{"n_head": 6, "norm": "layernorm", "positions": "rope", "attn_scale": 0.125, "bias": "none", "init_std_up": 0.0312, "init_std_down": 0.00473, "beta2": 0.98, "lr_head": 0.00714, "decay_shape": "linear", "seq_len": 256, "doc_mask": false, "train_tokens": 530400000}
MLP neurons of a small language model. Each row is named by its layer, matrix (gate and up: input weights; down: output weights) and neuron, and shows model dimensions 48-143. Each number is 128 + 32 x the weight over its row's rms, rounded and kept within 0 to 255. A neuron's up and down rows have the sign that makes its largest values positive.
After each neuron's rows, "fires before" lists the tokens most often just after its 100 highest values on Wikipedia text that the model never trained on.

L18.gate89 [123  97 107 117 160 106 105 122 114 191  83  94 159 112 143 164 133 151 166  99 124 146 111  63 113  99 107  73  69 114  76 108 138 157 102 116 202 138 101  98 116 194 124 170 130 147 171 141  93 136 187 151  67 158 114 127 123 128 104 127 135 139 119 119 120 160 152 124  92 151  81 133 148 113  97 109 138  95  83 129 127 108 138 116 106 160 177  85 130  75 180 111 151 130 173 124]
L18.up89 [118 133 132 113 136 143 122 174 123 130 143 160  90 157 139 173 117  97 109 121  94 125 164 113 135 147 124 172 119  97 164 155 122  89 106 160 120 159  62 184 128  92 138 106  94 122 142 154 132 142 117 135 106 148  85 144  88  61 134  86  97 110 101 158 118  91 118 140 143  75 112 130 146 124 128 114  96 137 103  82 173 108 154 131  93 130 149 103 127  98 128 127  98 144 110 148]
L18.down89 [105 147  96 129 125 115 103 141 153 137 140 115 122 174 128  95 116  80 152 115 144 178 149  89  74 115  95  71 106 141  92  25 136 110 162 166 111 100  95 112 128 140 157  73  89 144 100 115 162 152 155 134 108 153 109  64 123 159  98 100 117 115 115 113 140  84 106  87 116 154 114 130 101 131 120  86 142  74 110 130 125 133 124 102 103  95 127 138  88 169 161 129 178 137 114 149]
fires before: ",", " he", " in", " the", " of"

L16.gate11 [137  88 162 139 159 165 138 124 123  77  73 155 122 113  80  99  97 146 174 158 117 128 145 162 181 139 163  38 137 122 110 151 159 109 106 106 187 215 137  91 124 155 117 106 173  91 154 154 132 129 164 139 126 136 160  55 105 203 135 125  95 155 100  99 145 144 115 106 177 125 154 121  64 140 141 109 158 176 133  89 133  82 118 144 126 129 131 122 120 107  77 161 152  86 138 136]
L16.up11 [ 88 119 181 158 129 126  66 152 164  96 106 115 181 120 152 187 118 165 161 149 167 147 106 193 164 127 141 116 151 107  78 130 128 117 147  80  90 113 113 169 148 127  72  15 127 144 181 170 168 129 149 106 178 101  86 123 116 125 113 100 126 160 123 104 159 160  89 126 115 168 109 155 202  93 110 119  99 140  67 118 194  91 126 109 143 116 111 140 112  79 114 167 160 171 129 156]
L16.down11 [137 163  92 145 161 119 113 113 163 112 106 132 141 111  96 157  89 149 131 147 122 113 105 194  63 113 112 123 156 145 216 106 169 146 128 128 123 158 130 154 111 167 115 131 115 116 155 104 175 131 157 114 151 176 120  53 114 117 156 136 138 119 122  74 115 117  82  88 125 133 149 166 166 138  80 120 148 194 117 144 156  63 159 146 109 179 126 137 150 111  27 101 153 163 143 130]
fires before: "-", "12", "13", "7", "11", "14"

L18.gate958 [134 106 162 122 107 161 169 154 154  87 157  80 141 138 109 104  90 123 106  72 134 182 144  90 225 137 180 102 135  73 153  81 196 152 151  91 105 143 176 122 129 102 138 124 140 115 142 104 112  93 131 135 106 191 148 123 147 115 174 154 145 108 149 121 105 172 154 110  67 107 131 102 138 142  63 118 119  98  92 120 130 110 104 161 166 118 127 207 127 127  98 162 116 154 150 135]
L18.up958 [121 108 135 112  80 146 135 104  66 144  93 132 113  75 145 126 127 154  64 100  76 122 133 137 128 182 137  77 191 153 117 139 192 162 185 112 222 129 123  77 152 188 180 169 144  91  87 187 177 101 144 144  48 137 150 126  90 149 133 103 160 123  86 102 138 131 155  98 122 123 130 126  84 142 121 115 100 168 148 136 119 166 157  85 104  60 146  83  71 117 115 133  93 111 155  86]
L18.down958 [112 181 157 135 127 155 106 169 138 136 147  90 122 116 136 113 110 170 142 121 119 126 139 119 100 104 119 156 117 166 172 136  91 157  77  53 146  91  56 165 136 143 132 123 191 115 211 138 142 142 100  93 150 113 111  97 221 112 118 108  99  99 115  73 132 210 115  24 101 151 199 159 146 118 136 115  74 102 120 139 108 104 145 144 150 163 123 165 115 127  96 178 146 125 110 108]
fires before: "|", "===", "-", "=", "=="

L16.gate23 [ 73  98 119 111 104  96 114 123 135 133  92 147  92 150 174 104  92 181  46 111 143  68  64  92 193  60 102 102 108 115 118  92 133  94 190  98 135 187 198 178  89 121 139 139 171 161 166 148 183 176 151  74 107  83  97 117 168 133 132 108  81  88  98 172 169 134 103 110  89 113 138 161 116 189 122 123  98 103 178  97 106  91 111  58 156 135 115 159 154 119 130 134 122 139 173 174]
L16.up23 [110 136 112 109 142 112 174 109 128 103 172  91 150 154 101 157 110 114 123 182 131 140  93 156 135 115 101 147 103 148 121 144 137 196 105 128 125 113 129 128  87 132 138 144 160 121 147 139 115 152 126 102 135  96 103 177 100  89  95 117 113  93  89 159 164 145 127 157 108  55 110 136 122 167 120 104 130  88 123 165 138 173 130 134 140 135 102 122 102  70 180 125 166 139 155 115]
L16.down23 [ 78 152 153 117 123  68 141  93 139 128 188 134 141 142 128 115 152 167 130 150  91 123 109 124 132 118 164 166 100  94 134 154 135 145 189 179  90 162 135  94 161 109 133 225  80  52 158 100 107  77 124 114  68 112 114 120 160 140 133  83 170 125 111 110 139 163 124 103 100 112 161 139 158 143 161  95 126 118 110 151 118 166  19 147 117 104 110 102 157 159  75 119 127 181 150 132]
fires before: "2", "0", "3", "1", "i"

L17.gate11 [170  83 132 102 173 182  65 118 141 140 126  92 121  99 162 112 159 203 119 179 109 111 159 135 158  96 182 192 110 134 102  46  75 170  91 130 198 119 116 123 124 115 105  65  80 143 109 168 174 153 132 138  80 175 136  96 177 148 118 107 109 152 105 169 123  99 134 148 128 144  60 130 171 105 120  86 148  97 141 121 127 143 111 166 191  98 179 165 165 128 111 138  57 144 122 141]
L17.up11 [177 121 117 153 102 126 134 132 175 135 146 145 152 144 120 167 185 100 182 167 131 112 132 128 148 139 128 113 168  97 122 149 169 169 165 153 126 148 125 237 147 110 130 133  98 154 182  69 101 128  92  74 145 154 106 186 137 101 105 114 101 137  73 147 133  81 158 147 126 148 113 162 124  83 101 121  88 139 152 181 159 124 110  99 112 127 110  99 112  87 114 114  82 190 110 150]
L17.down11 [ 75 168 140 168  95  75 169 169 112 185 140 123 142 186 209 114  84 118 169 122 119 112 114 139  81 147 149 134 159  92 141 140 111  87 124 127 148  94  91 127 162 164 171 161 174 118 115 100  78 102 163 149 172 172  79 144 141 103  96  97 127  95  80 136  80 130 127 132 190  71 145 171 137 127 133 155 132 140 180 121 165 106 100 133 171 101 113 147 192 135 159 149 225 132  60 145]
fires before: " |", ";", ":", " |\n"

L18.gate132 [101 129 112 103 161 165 130 135 124 111 113 121 161 180 108 158  74 194 121  82 129 109  50  82 189 107  68 124  99 154 100 138 153 106 186  94 155 138 140 134 134 103 102 142  65  95 136 147 106 147 135 159 172 148 158  92 112 109  78 161  95 109 139  88 137 122 136 149 125 176 108  93 100 136  48  69  91 133 128 136 163 142  83 122 191 119 129 110 110 111 153 112 164 144 152 187]
L18.up132 [140  70 118 143  60 107 119  87 123 101 161 125 152 120 174  78 128 182 154  92 127 125  63  94 181 123 109  92 132 110 118 118 124  91 131 151 107 129 176 163 151 156  94 152 158 104 119 148  82 151 175 133  99 144 174  94  94  83 102  61  93  81 160  78 177 107 160  99 151 122  73 129  86 168 147 159 120 178 127 109 116 110 151  56 132 125 156 113  93 135 161 114 174 135 121 130]
L18.down132 [138 103 129 124 172  99 113 158  86 121 145 122 156 170 150 146 123 172  87 186  93  97  61 150 157  64  94 123 119  91 165 137 124 112 143 171 142  76 158 142  97 123  88 159 109 170 124 141 101 156 172 157 130 134 129 162 115 110  92 112 116  91 123 124 207 130  91  61 131 154 145 150 113 131  98 149 128 182 167 158 135 121 100  98 134 128  84 102  91 152 116 150 146 154  88  79]
fires before: "0", "6", "3", "8", "1"

L16.gate175 [176 167 137 164 120 173 165 174 164  83 105  64 144 135 151 198 131 170  95  84 131 111 170 146 137 115 178 171 141  94 119 120 160 170 138 110 127 108 193 107 118 155 122 125 183 208 137 107 140  67 140 139 114 102 203 178 173 135  75 128 131 162 160  98 100 157 167 147  85 138 164  66  87 187  94  55 106 122 112 133 119  94  92  93 163 134 109 127 147 145 132 132 101 154 111 100]
L16.up175 [165 101 159 162 156  97 105 128 108 113  83 147 140 149 147 150 166 214  84 108  94 119 116  61 130 132 201 159  77 145 136  91 122 171  79 149 157 102 153 127 111 114 134  97 101 141 131  64  66 145  59  76 120 151 160 148 133 101 113 164 159 154  96  76 175  88 150 104  69 159 153  43 131  95 121 120 104 149  87  94 142 190 142  78 109 168 122 135 122 127 124 136 113 135  75  72]
L16.down175 [115 124 103  78 179 100 154 163  91 113 177 155 101 120 162  47 111 123 140  86 140  99 135 166  92 188  92 107 131 124  81 174 129  70 138 170 125 134 157 185 160 137 152 168 102 131 150  78  81 157 164  62 110 130 162 136 126 141  95 122  65  61  84 184 117  79  85 117 181 122 143 165 121 107 136 134 158 150 193 139 136 138 162 140 116 153  81 124  86 102  91  78 172 104 107 141]
fires before: " ", "1", " |"

L18.gate73 [109 142  92 120 159  92 106  66 128 116 139  83  79  93 183 107 148 188 121  33 136  84 125 111 143 107 194 131 143 148  88 157  92 165 130 139 165 147 191 150  96  70  82 115 143 157 161 122  93 129  64 103  70  99  68 145 129 146 122 132  88 135 133  96 123 110 127 140 128 119 165 135  77 170 140  79 135 167 122 204  87  88 190 136 102 104 153 124 123 149 196 112 183 139 122 143]
L18.up73 [113 106 126 144  92 171 105 121 198 137 106 141 113 112 126  90 146  84 170 105 115 125 147 118 136 171  91 121 145 191 112 180 129 112 157 158 170  56  98  99 134 135 103 152 134 133 203 123  69 159 120 179  91 136 113 108 135 147 135 136 105 120  79 107 126 140 150 104 156 153  93 133  77 102  90 101 153 134 133 147  44 105 116 101 108 144 156  99 106 141 159 104 131 158 138  84]
L18.down73 [142 155 132 130 167 118 149 141  88 129 158 116 136 159 143 151 126 180 135 163 115  95 104 144 203 116 172 104 101  70  88 112  89 127 122  70 143 171 131 112 125 149 127 145 159 131 104 145 108 118  60 157 144 118 115 127 105 143 174 119 157 137 157 147 139 136 129 127 119  77 122 113  58 176 112 137  94 141 138 111 128  97 130 177  84 112 104  92 127 137 124 121 125  56 103 142]
fires before: ";", " |", "|"

L16.gate341 [110 107 122 101 131 136 125 104 141 179  69 169 108 125 146 135 164 132 121 115 123 172 183 115 153 127 119  43 163 108 107 134 132 129 126 108 156 155 106  88 184 115 127 151  82  94 122 144  88 127 118 140 161  89 127  93 114 164 127 120  69  99  93 126  92 136 121 149 153 150 109 118 127 105 111 116 120 157 123  89 178 191  58 113 137 146 195 152 107  47 132  71 132 146 197  93]
L16.up341 [172 125  91 109 163 104 114 134 114 146 164 123 115  93 122 198 141 100 127 131 139 124 151 119 105 132 133 121 117 108 136 128 132  86  67 120 124 177 133  98 140 122 143 127  94  64  75 158 136 135 140 205  75  59  68 109 124  89  94 112  85 138 162 106 150 139 136 123 117 138 104 106 137  92 118  70  85 101 131 141 128 132 107 131 146 150 138  98 101 108 128  72 142 113 145 152]
L16.down341 [ 71 142 174 110 125 204 134 147 144 129  70 144 164 136 161 157 103  99 107 108 109 160 136 103 123 150 139 153 102 138  94 109 130 101  95 142 182  59 112  94 106  87 150 109  37 106 103  86 109 132 140 128 128  99  96 113 128 158 146 109 126 133 133 167 141 133 146 174 133 202 117 101 171 126 237 147  82  85 105  48 124 115 177 119 150 133  81 127 180 134 156 115 166 110  78 178]
fires before: " of", ",", " to", " in", " was", " as"

L18.gate437 [ 74 115  61 142  92 149 104 102 186 117 131 119  86 143 110 137 120 181 122 153  88  87 176 107 154  83 140 160 118 134  82 108 128 110 139 127 155 140 123 126 169 146  91 134  84 140 137  66 126 163 118 134  99 115  80 155 126 134 112 123 109 137  90 115 151 151 130 144  74 131 148 175  86 166 122  93 127 105 143 113 144 120 127 121  74 115 178 139 116 156 161 110 148 136 136 179]
L18.up437 [104 107 180 177 143  70 124 144 117 114 106  84 142 131 153 117 120 196  80 160 153 129 154 160 119 170 124 156  96 148 131 134 194 152 113 137 126 106  87 144  88 108 165 196  81 134 187 133 105 165  68 138 111 122  73 169 115  59 109 154 159 101  80 148 134 143 196 138 129 105 152 115 103 101 136 122 155 183 107 112 132 135 134 146 173 137 109 150 119 110 184 112  99 130 127  88]
L18.down437 [117 127 155  94  97  81 114 126 136 212 130 128 122  72  93 146 111 138 133 129  98 112 161 106 154 157 117  87 132 124 135 156  61 122 150 150 124  55 115 112 160  84 140 146 168 151  97 136  66 163 127 125  54 100 191 114 109 170 147  92 109  68  90 137 161  99 118 166 131  65 133  89 103 148 150 155 121 131 132 139 140 116 164 106 104 137 113 131 171  57 113 106 116  52  93  95]
fires before: "19", " |", "3"

L18.gate613 [107 101 159 106 102 113 132  92 144  86  85 135 133 107 132 124 135 129  86 186 129 138  73  82 150 120 144  98 111 162 133 139 195 129 120 114 128 165 131  70 140 153  85 101  21 138 118 177  74 116 184 134 134 131 118 200 125 157 157 138 159 108 129  86  99 142  56 149 101 150 128  84 131 105 100 116 143 136 135 108 133 115 151 106 133 138 150 126 110 126 134 204 111 102 128 103]
L18.up613 [120  77 137 185  94 130 193  85  83 115 117 157 147 121 153 160 134 135 125 151 201 120  76 170 165 131 174 137 179 124 117 120 157 136 164 146  56 127 156 122 127 108  91 157  82 102 113 149 108 113 150 120 133 114 166 114 143 136 123 156 125 167 230  57 135 141 154 111  65 107 148 116 124 127  92 160  56 167 107 143 101 118 117 103  88 170  53 125 130 121 114 149 126 134  77 104]
L18.down613 [105 144 123 105 154  93  30 191 104 124 136 180 150 165  89 136 111  90 128  45 117 145 148 121  84 133 137 160 109 130 147 127 152 142 124 124 135  64  90 162 143 109 163 136 121 170 163 140 141 180 139 177 138 118 113 122 107 141 135 156 146  80  71 153 105 131 139  79 160  56 142 107 127 116  81 137 118  99 164 149 117 139 140 110  85 141 186 144 153 111 123 164 130 156 114 127]
fires before: " ", " Rank", " |\n", " |"

L8.gate810 [146 123  96 131 136 110 194 140 159 121 131 169 120 132 104 137 123 169 162 100 117 164 100  67 147 172 119  84 151 127  87 131 154 126  89 152 166 168  50 162 160 139 108 184 227  75 169 141 144 134  88 119  69  98 138 100  76 147  53 121 118 113 137 153 120 116 121 129 150 161 179  97 142 154 145 119 118 148 103  52  85  85 145 106 114 131 123 114  96 179 116 158 121 118 107 149]
L8.up810 [155  72 111 108 118 108  90  70 133 118  74 105 157 136 102  96  89 106 118 178  85 152 144 137 110 147 104 147 147 200 180 128 162 133  70 117 202  83 136 195 139 202 133 115 155  90 159 190 181  55 143 109 121  81 100 124  87 122  77 106 107 137 129 116 117 129 125 121 162 137 168 158 180 149 126 159 173 182 137  83 112 167 195 131 116 111 142 126 125 177 155 146 121  95 139  64]
L8.down810 [146 126 116 120 119 112 159 139  95 134 122 112 164 139 101 177  86 131 149 209 121 148 123 121  46 128 111  80 134 132 134 126 118 132 173 105 154 134 172 153 119 161  71 106 218 141 136 107 119 168 119 149 133  71  98 170 148 150 149  99 153 109 126 113  93 141 104   0  90 165 153  93 141  67 122 122 159 146 149 107  40 144 119 168 137 151 120 124 139 126 119 177 140 119 167 119]
fires before: "===", "|", "-", "The", "C"

L17.gate249 [160 123 147 116 198 150  89  86 184  84 121 159 162 134 113 106  96 172 130 117  84 101 104 149 169 117 150 128 138 147 127 124 154 113 150 108 144 141 153 112 164  96 146 125 129 120 121 160 146 158 137 107 125 130 122 140 153 175 112 166  75 181 115  95 132 184  92 118 177 128 113 131 161 119  90 173 152 171 143 113 100 152 167 118 122 158 146  96 143  79  85 123 109 115 145  83]
L17.up249 [ 48 155 173 122 125 137 102 150 109  98 202 124 111 153 105 139 158 154 102 125 175 115  94 159 135  31 122 130 161  74 161 115 104 130 122 158  96 144 140 150 223  92  88 138 187  95 153 128 168 152 177 117 161 118 132 148 120 132 152  93 186 120 130 135 118 146  58 150 114 136  87 138 142 146 111 104 153 101  93 149  72 109  87 110 125 158 144 136 178 159 112 132  85  95 155 119]
L17.down249 [144 107 148 176 112  99 184 165 145 185 132 144 130 120 162  75 145 134 108 160 119  92  91 143 130 151 119 117 116 139  79 151 163 128 155 139 125  73 115 136 130 110 126 122  67  96 130 141 119  71 101 185 153 178 122 129 220  91  73 100 153  83 116 119 168 162 128 121 139  96 140  70 100  63  95  88 112 115 121 126 167 144 146 144 179 101 119 113 130 113 104 125 149 144 145 109]
fires before: "3", "9", "14", "23", "4", "-"

L17.gate859 [103 148 168 154 152 180 102 148 184  99  89 122 131 141 108 106 114 154 109 126 107 141 140 103 230 130 140 103 105 137  79 133 104 179 133  83 163 109  97 155 104 170 103 125 131 151 134 133 134 124 150  74  87 100 113 157 184 125 141 105  66 218 112 120 103 139 134 131 149 132 111 118 123 109  75 139 105 113 137  91 141  91 133 130 113 162 103 111 132 118 114 150 145  68  85 138]
L17.up859 [162 130 109  90 132 133 105  83 161 165 115 148 163 148 137 136 125 127 185 149 112 114 122 156 116 107 138 157 150 142 138 126 159 170 154 158 100 142 141 117 126  89 193 162 133 142 143 134  97  88 160 180  64  92  74  87 105 165  50 169 109 114 148 109 180  89 100 130  56 152 113  65 152 141 146 135 136 161  79 120  71  82 208 179 117 136 189 123 108 185 128 179 118 109 110 137]
L17.down859 [148 127 155 154 122  69 178 150 137 105  86 145 159 108 105  71 141 124 109 130 101 130 141 102 135 134 142 149  93 100 133  83 146 136 181 134 172 134 150  92 151 100  72 121  86 113 104 127  99 102  92 115  99 119 112 133 167 130 195  51 141 126 150 136 120 151 151  58 161 140 190  97 132 172 113 106  71  99 135 136  86  93 213 173  85 125 101 178 118 150 101 163  76  78 117 153]
fires before: " ", "|", " Length", ":", " UTC", "4"

L17.gate314 [111  91 179 158 185 189 142  84 104 135 151 173 114 155 103  81 149 104 136  92 147 109  98  83  97  80 128 136 148 133  94 102 132 152 127 141 150  77 140 149 139  96 126 193 111 146 179 142 125 157 135 124 119 186 128 114 100 122 102 110 141 156 122  97 149  68 154 178  91  89 171 125 182 135 104 140 120 145 150 112 117  83 132 151 129 114 151 107 162  81 144 129 134 175 100 135]
L17.up314 [154  83 137 140 138 140  84  86 185  91 110  67  91  89 137 147 111 126 143 158 161 114 128 134 165 113  99 176 106 153 119 134 141 172 112  58 177 109 146 102 166  83 138 131  98 147 187 136  96  97 150 140 124 156  77 170 132 125 135 115  85 138 217 139 158 168 119 160 178 119 170 139 109  68  94 203 138 165 111  92  92 134 125 111 122 125  82 142  78 179 120 119  94 142 111  74]
L17.down314 [189 115 127 129  98 131 153 182 110 165 111 146 146 125 101 129 137 179 123  81 108 120 154 124  37 107  86 118 137  54 155 172  82 111 167 134 153  86 117 124 104 125 132 150 146 114  43 157 185 123 100 157 181 114  26 129  90 124 105 112 126  71  94 105 123 119 147  91 108 108 153 130 160 157 149 127 128 108 167 150  90 150 150 109 181 161 148 125 119 130 166 124 135 171  86 198]
fires before: "|", " |\n", " |", "|---|---|---|---"

L18.gate744 [105  88 177 115 114 120 136 137 109 120 156 163 153 166  99 122 123 175 134 110  92 103  84  75 104 126 128 108 144 135 129 144 133 129 163  80 168 139 145 135 138  65  97 169 142 134  96 120  84 118  96  67 101 112 106 141 123 137 170 189 166 171  89 105  80 181 158 145 125 137 169 121 186 157  83  82 134 102 140 171 105  89 125 127 134 126 163  94 166 125 121 143 186 161 106 177]
L18.up744 [111  98 157 122 119 129 130  89  97  67 129 130 130 159 144 137 134 200 116 151 136 165 152 128 127 113 135 141 156 166 159 176 134 194 170 116  90 139 100 137 145 121 111 130  91 142  81 139 162 172 120 158  75 135  97 106 142 172 159 112 126 143  92  79 127 183 155 123 163  59  69 109 144  79 110 147 149 142 146 182  99 121 172  93 110 165 133 121 113 108 153 119  53 150 100 111]
L18.down744 [168 131 177 127 172 160 130 138 130 130 158 177 130  96 130 126 125 142 152 100 143 100 124 197 115  93 133 159 130 166 136 160 158 126 171 151 140 103 161 114 126 118  95 140 215 128 147 158 123 120 165 124  42  95 135 123 115 116 106 148 137  96 118 128 139  88 136 131 113  98 178 119 154 147 120 138 158 159  85 113 103 136 143 103 138  98 166 124  80 128 119 101 124  47 119 123]
fires before: " |", " |\n"

L16.gate659 [ 73  44 139 139 143 194 164 149 103 174 173 145 177 117 122  95 101 180 161 100 140 121  47  85 173  93  80 110 119 149  88 151 186 109 135  78 157 143 181 155 163 108 107 101 147 102 150 157  77 138 157 152 125 108 108 151 103 154 125 134  58 121 128 128 171 126  66 124 155 141 159 109 138 132 137 158 155 142 174 173  97 141  76  78 117 131 184 120 126 210 137 106 132  93 111 149]
L16.up659 [108  98 158 115 105  80 139 203  95 114 208  45 181 128 121 166  93 158 128 150 131 182 173 149 144 118  75 145 139  83 121 130 150 106 162 160 125 128 144 154  70 126  97 135  85 123 153 157 113 177  86 137 101 132 130 148 103  99 116 102  94 113 109 176 131 155 135  94 125 122  88 151 142 100 159 122 153 146 113  36  95 154 129 134 134 120 153 106  89 157 146  99 108 134 132 132]
L16.down659 [126 120 147 129  96 142 129  97 194 148 175 137 173  81 109 117 175 137 146 103 132 120 152  93 115 156 117 170 142 145  87 214  81 131 153 131  84 148  75 117 133  91 181 152 119  98 126 150 126 135 121 153 154 133 125  97 161 103 107 118 102 119  78 141 141 103  97  65 155  82  58  99 151 101 205 159 163 144 169  89  65 159 173 128 106 166 118 127  91  80 177 166 132 127 151 132]
fires before: " |", " |\n", "=", "=="

L17.gate176 [120  45 153 131 176 130  90  93 169 130  70 164  92 180 138 119  91 111  87 111 132 151 130 134 164 121 164 126 133 145  97  92 140 121  95 151 191 171 157 147  96 121  68 129  73 105 177 137 174 120 128 162 108 143  80  90 103 113  97  67 126 157  73 108 106 172 120 140 124  89 107 104 127 153  90 108 141 145 104 132  82  95 111 156 174 110 102 208  93 136  81 170 120 147 155 166]
L17.up176 [136  88 128 145 128 125  67 131 174 140  63  99 125 178  57 129 109 130  89  39 129 154 142 163 110 123 135  92  62 153 102 112  96  96 120 172 164 165 107 162 147 207 126  70  79  44 159 130 170 116 171  81 140 129 124 112 144 120 133 103  59 178 121 138  64 205  86 135  75 157  72 130  92 153 134 124 163 169 129 145  79  68  96 142 116 142 147 172 116 139  88 171 136 158 132 157]
L17.down176 [108 139 177 124 171 118 110  52 195  95 148 158  76 165 125 144 117 148  84  66 137  57 134 146 100 114 106 117  83 132 130 105 113  98 175 110  93 167 108 193 137 130 108  99 142 127 164  99 141  96 137 121 121 136  89 114 101 144 106 121  89 115 141 153  87 137  73 104 160 136 139  78 103  96 130 156 161 156 124 144 119  55 127 186 168 135 139 116 123 158 123 102 153 164 131 193]
fires before: "15", "14", "13", "16", "12", "17"

L16.gate532 [127 115 167  99 174 216 102  76 114 130  87 128 113 144 125 155 119 135 118 110  57 138 148 149 139 104 131 149 106 141 119  62 115 129 104 111 114 151 134 112 124 111 143  71  63 147 112 183 216 114 107 174 119 119 125 113 128 190 103  98 126 180  74 139 104 112 164 227 166 148 123 112 122 168  43 128 158 166 169 142 117 111 148 169 131 136 136 136 108 126 103 173 210 148  77 135]
L16.up532 [101 138 123 140 117 183 125  75 167  89 142 127 142 116  71 162 108 116 123 131 124 136 126 105 119 112  74 168  73  91 137  62 166  87 196 147 134  74 131 106 115  99 143 161  52  87 134 142 154 132 111 136 200 165 109 152 106 157 126 102 121 148 114  60 134 150 144 140 111 115 135  78 125 164 135 100 151  97 111 189 112 119  97 160  53 122  93 105 148 113  87  88  94 104 136  91]
L16.down532 [145 156  93 136 135 136  59 152  97 153 125 170 124 145 119 147 195 100 143 141 136 124 101  87  40 141 146 126 180 116 142 163  83 152 105 134 152 108 150 153 133 108 109 151  76 172 149 141  99 144 153 149 162 198 150  42 136 103 126 105 178  47 106 144 132  91 107 112 166 119 186 159 123 147 165 129 145 124 136 145 113 116 138  98  81 138 131 118  86 200 126 145 154  99 137 153]
fires before: " |", " -", ":", "20"

L13.gate163 [ 68 125  99 190 129 136 154 117 125  73  97 150 115  98 144 155 129 105 136 110 131  90  37 125 166 179 184 136 151 161  67  76 170 117 157 129 141 135 107 156 144 113 154 105  50 115 164 158  48 134 133 184  89 135  76 138 114 131 166 120 110 166 197 138 139  77 129  94 125 184 118 114 140 123 127 135 141 155  91  68 108  72  80  97 132  72 140 120  74 144 121 129 130 141  91 135]
L13.up163 [172 128 165 141 124 130 146 165 139  91  97 112 141 193 100 155 163 188 131 157 147 171  79 130 166 159 133 114  78 122 129 110 146 168 156  91 113  89 168 141 185 137 145 144 158 128 134 127  93 102 132 148 129 175  74 130 129 133 129 141 112  85 206 191 120 136  86 159 137 110 132  96 126 110 140 133  71 102  72 170  78 128  97 117 122 194 167 114 103 177 149 217 105 172  67 129]
L13.down163 [108 202 143 131 219 126  97 117 138 141  93 118  76  93 156  81 102 185  77 141 128 113 200 111 216 129  96 123 134 134 163 148  59 136 122 147 130 125 174 185 121  62  94 163 110 150 135 120  80 151 108 160 111 128 125 143  83 134 132  96 120  93 151  78 120 145 117 145 123 120 145 152 166  97 144 118 151 113 116 121 144 131 123 168 119 131 161 112 105 104 119 185  87 117  85 154]
fires before: " ", " |", "0", " |\n", "|", "1"

L16.gate967 [102  72  79  12 112  98 169 206 122  89 119  97 101 191 135 100 145 149 113 162 127 139 162  81  76  88 118 121 136  86 128 150 157  92 132 125 102 173 116 138  92 160 121 143  70 102  61 160 138 108 176 171 113  95 115 154 105 143  77 103  91 170 102 181 127  72  77 122 167 117 128 212 113 134 107 132 145 116 113 117 135 169  92  65 135 116 187 130 140 109 139 127 183  88 126  85]
L16.up967 [144 114 110  72 114 117 106 111 155 111 130 122 143 160 109 105 137 127  98 177 146  94  85 113 126  88 172 122  84  71  91 124 168  89  76 104 156 163 107  48 153  99 198  78  91 112  95 120 127 113 103 171  83  88 171 127 152 113 154 154 144 145  98 122 152  62 163 107 100 112 140 138 186  83 139 101 109 102  90 182 121 153 138  44 117 171 147 104 151 153 178 178 141  81  92 164]
L16.down967 [113 143 155 202 123 162 175  85 113 143 122 124 105  91 156 115 100 116 146  66 127 156 159 172 138 159  49 144 151 138 119 139 118 163 164 125 126  91 128 163 117 147  89 175 186 167 190 111 111 147 152 120 129 162  92 107 142 153 144 107 126 128 116  88 153 194 115  95 170 148 134  53 114 141 143 127 113 165 168 112 142 118 105 175 128  97  82 172  97  87 110  80 101 144 133 122]
fires before: ",", " of", ".", ".\n\n", " to"

L16.gate915 [ 86  62 175 101 113 166 109 159  99 166 112 169 111 147 121 153 149 220  89  93 185 173 120 115 188 157 135 110 130 114 101 108 174  84 155  96 119 100 184 125 110 136  62 150 147 101 123 120 156 203 126 115 145  89  76 166 117 141 122 143 169 119 117  98 117 117 190 134 144 111 117  92 145 121 100  77 111 194 164  87 159 148 132 103 175  78 155 129  91 155 192 118 112 150 114 156]
L16.up915 [ 98  72 158 118 110 140 107  95 140 124 140 189 124 152 111 170 164 127 117 115 125 132 112 146 156 179 102 134 126 109 129 104 141 127  75 108 103  58 152 125 120 115  93 151 120  98 152 177 135 144 139 173 111 147 105 103 117 111 154 110 118 113 116 118 128 127 155 136 109  36 177 155 137 132 115  60 116 132 123 113 150 136 163 122 133  75 201 118  62 113  91 164 123 169 129 149]
L16.down915 [143 169 110 140 149 127 115 127 153 126 156  80 136 110 123 151 159 157 128 184 143 117 109 116 134  38 116 175 143 149 168 124 123 122 153 132 105 163 179 106 155 128 127 124 133 115  96  70 102 135 131 205 136 113 134 142  93 220 201  66 117 129 157  49 127 132 163 122 113 180 108 183 102  47 121 139  89 153  97 144 160  88 159  96 151 136 140  93 165 101  75 113 170  98  30 132]
fires before: "0", "7", ".", "8", "1", "4"